Weights of a small transformer language model: biases, 697M tokens.
MLP neurons of a small language model. Each row is named by its layer, matrix (up: input weights) and neuron, and shows model dimensions 96-351. Each number is 500 + 50 x the weight over its row's rms, rounded and kept within 0 to 999. Numbers have three digits each.
Before each neuron's rows, "fires on" lists the tokens most often at its 100 highest values on Wikipedia text that the model never trained on.

fires on: " Le", " at", " le", " La", "le", " from"
L2.up532:578536461561524579532540462537457591482525483483497422492520560460512586469450453424388527589488526484485547536505652380566418496508532465485558453477589447472551512478460479427485562492393541534453484505442479433550562491502550514586547511485535521517427527590513462433516487470512525400545545439519570481483471474528540556431505655524453476564429568529486471447456516443540533456447456474466486440494493448422528505582559536518503601441405488471435505571509525468563547532518470472587458462477469464548434488543456479490460519491486493548499423538566540453481526546508452568499515501431523533598469453577444523474548499437525598435587466484408468450382415489574561409549486509558524556494564475512539552533532448464422589552554511474495533606490481510486613493459503

fires on: "ge", "age", "se", "y", " of", "ine"
L2.up137:545501522526493508498512468524453490509455550472466538543469544510527545646522428509407528527587482403541550530487576518523498548530541579462460499438570454450468411546455463499540548385464491381526509489508398539534512561525530505471577492407481445460388516492567482579429513491478484523514452488467482480553450527417533490496434547540371488523501496576479553490563534600473449499538474461437535533494540362577419491494577567496502592457527461427507477534479425485379532449446585475577441486523472547482567504442452499426497553519515537552454483470526579656607428492452486542518553369550446484555477555429528469455505498463515533493428465488415443495465479448493496478548546500441460454488438415425478536573573507542386503563593511523535482502525526452483471551517616

fires on: "le", "p", "ed", "led", "a", " La"
L2.up774:573463505477597576481483556462496396534414484487401487556505459524585624478444501474539471504487530452552521465610553460487432512525558514528568444446512496498569512609482478452519488425582470495488568545434480567497545462506519462540543464484513418430457521538428556470486552476562519449490524582485442437501444557545521519438600601532427445640482534505435502520572445500516526425485543475548497453488517473487549395432533449478517573493495565471510562564491498466515427553451537454533528424472504441545498453598464443434427583418436484578529373575513545559518520564474517546509542508477588436548451494511471491491485494551483529497486490511390488500389509532539555483537526513508464549551495448507400581467579537539524466541565550536413553656478567510568562519451468

fires on: " |", "\n"
L8.up931:571565549521485484552485513461494491492508526471441525500496543582557451524582518517495497528623545425486533557577532533525488457466458506477483467495430583538433578467484580443446478485488484429464538479388518505477537467547560614508443392556475452446483482497506493480532556479590547446538521581503495512475497547529521437391536474531487516492514464476449549498458545522466459487531484578561374411508435479498467502501471510571498464496437510515489505529509434537504533505521586530559465505499490510465557562490388484523492531510459452461544495503471483572492478413535575500493520488440585527479484570438560514534488525372394541515507493478477615552518541451534542510496548552466607408452537534513470434464533498674432522467538511430486493424482523529464491530447446

fires on: "St", " sp", " sc", " Sc", "sp", "qu"
L2.up1069:548477433585533483512526492509536447378536524499535466491540491577533452535524420480448497499550602452552517485522516441512365518466577451442430497532607485407499579527425530463531474555397580492461488555523504472576576414498514461510414512496567534452447463558478509506432560530506517378487516567453509415419426523451515478445455559555477476571474561583414489548505498564504527472427510548506517466479529444590459457448518495572476524594465525505445509526496414512564607583557521463522476530494511460480567494448558454475442527543447515553587481506452462481508542501474538554558582480471449549504384500467425518513487474474541581460458570412438533444476484562490417407563489555512495465516541467535538467490559403512472541602580532585440417542522531531488562526440448

fires on: "c", " examp", "cc", " form", " of", "f"
L8.up913:456401340415477454574515530569523504491496404488473553582493442478446567550491495421476513410472526511542519454478578486468448524462513444461437470459509483455443469534607460543496500437455429463579452561507528534512501513534531623538553509530496412478445383456431527484554473588455508486565478566469600483534469492490565505504500520451461541487441558499459568497460459494405509519397561555493498563526560474481462417473551507447429491533506551476492533479475490497505466449512461509532568485405448458543499556551461441551497561497406503442553523467473395539506362540418537470400524481490560417499513502557427521591528523466504526536474526453491472471473542454477393502508537453438478538482574439385485542464514488459467549468464488518487615493508485541425487525527507

fires on: "y", "is", "ine", "ity", "ment", "ability"
L4.up200:577542429438507521568480487551538571422561533535451549512509565415584518490533434496475489486479595426540553506506500527558367494494616528487433504466428502508545556525516677587529506462503444535425572542554493535598407428482554479547480474444460413449407509481602405413425448517443483527523470502463530446479471527485576502562442490437525489476526542524514487507477478485495420513465487539527598529545515491590405512446538529499549497432595483547467534513454477486449538415406556540557395575458486516491479541440520533523459533427445510533493498531570533593565529473454516469456528435480439491543576531515541526521491571481512428491489519516399477539521448493442485473618461441550452538544480434584521547491533535464474492552536496479431579457531600520570507452499534

fires on: "U", "ivers", " (2", "ics", "ces", "202"
L2.up958:441500496496486444485495468560525545508532501516466484522579510503586438485525524467459451514455429463510500473424499509569516482459530564579487546377455535538532448540546543517466418352483486493551617517503501499525581538557397530518610555401526466467410535436456424462425517510523401486510423510520519449520439505485516506539475521540478536426501546520445564461461444419539521474412440415517548567548503516498532558555510481487474475499618476480461544507538528488511534553493524460570506486434449453402480448425420570549503474526543439523480525419458526526629447420441513454490475422529425546482550568536519543440527472473551610464501504482476451525527508493443466543459472470542464567487429540540548450603589468514388613546467519548554437485557577577543528570523522

fires on: "c", "m", "f", "h", "sc", "a"
L7.up162:455476476445558488539504523578545513432432439554411576513454438530517455558518519449443583517578591568596561521489577615461454555471500460591480449496501486514475441569435482476455469481461504480575463583429474504454527499519558464564504490510551460473431497498418485510471429505490493529543538509390519599415554528578532506505491570504510528532486520472495465491471556467481672531488495558581453559425581567520515487538564427499438431488493500611594454438412474435571537558474509476470476514464470526488445410488406502528440437505458576578483468532460448575514490490395539550435442473547575482477440486492524485489487483537556565437451524466466487451515535502359470490465504501482406431530454510445434525519543495451483543529498537403497532509550602444479428461550426

fires on: " |", " more", " c", "'s"
L11.up404:516456553446471588581499519504520476517540584472527649502538503476538432486574378530499588387466511385514531498473497465479498556501549478559551434550477506391513493513317525420457512499488487498586455578401480512493534514486577512461422502497515483367468464548457438461499515552495542451537561547561502457437566453443525522489561442500557504469409414519399509443437652478476480544518440526575505440611432452445505413491480532557529556461454484538454516512544581475548468576588555505553371452492490522492506585505354460519456395527476504468534505457443464545579561409596530576537462423463519571546456445591511503556491463462469517497461478502437532534539518530548500471589499503584535497433557465516419472444471613481519542522592483503504466544496592466470458602533497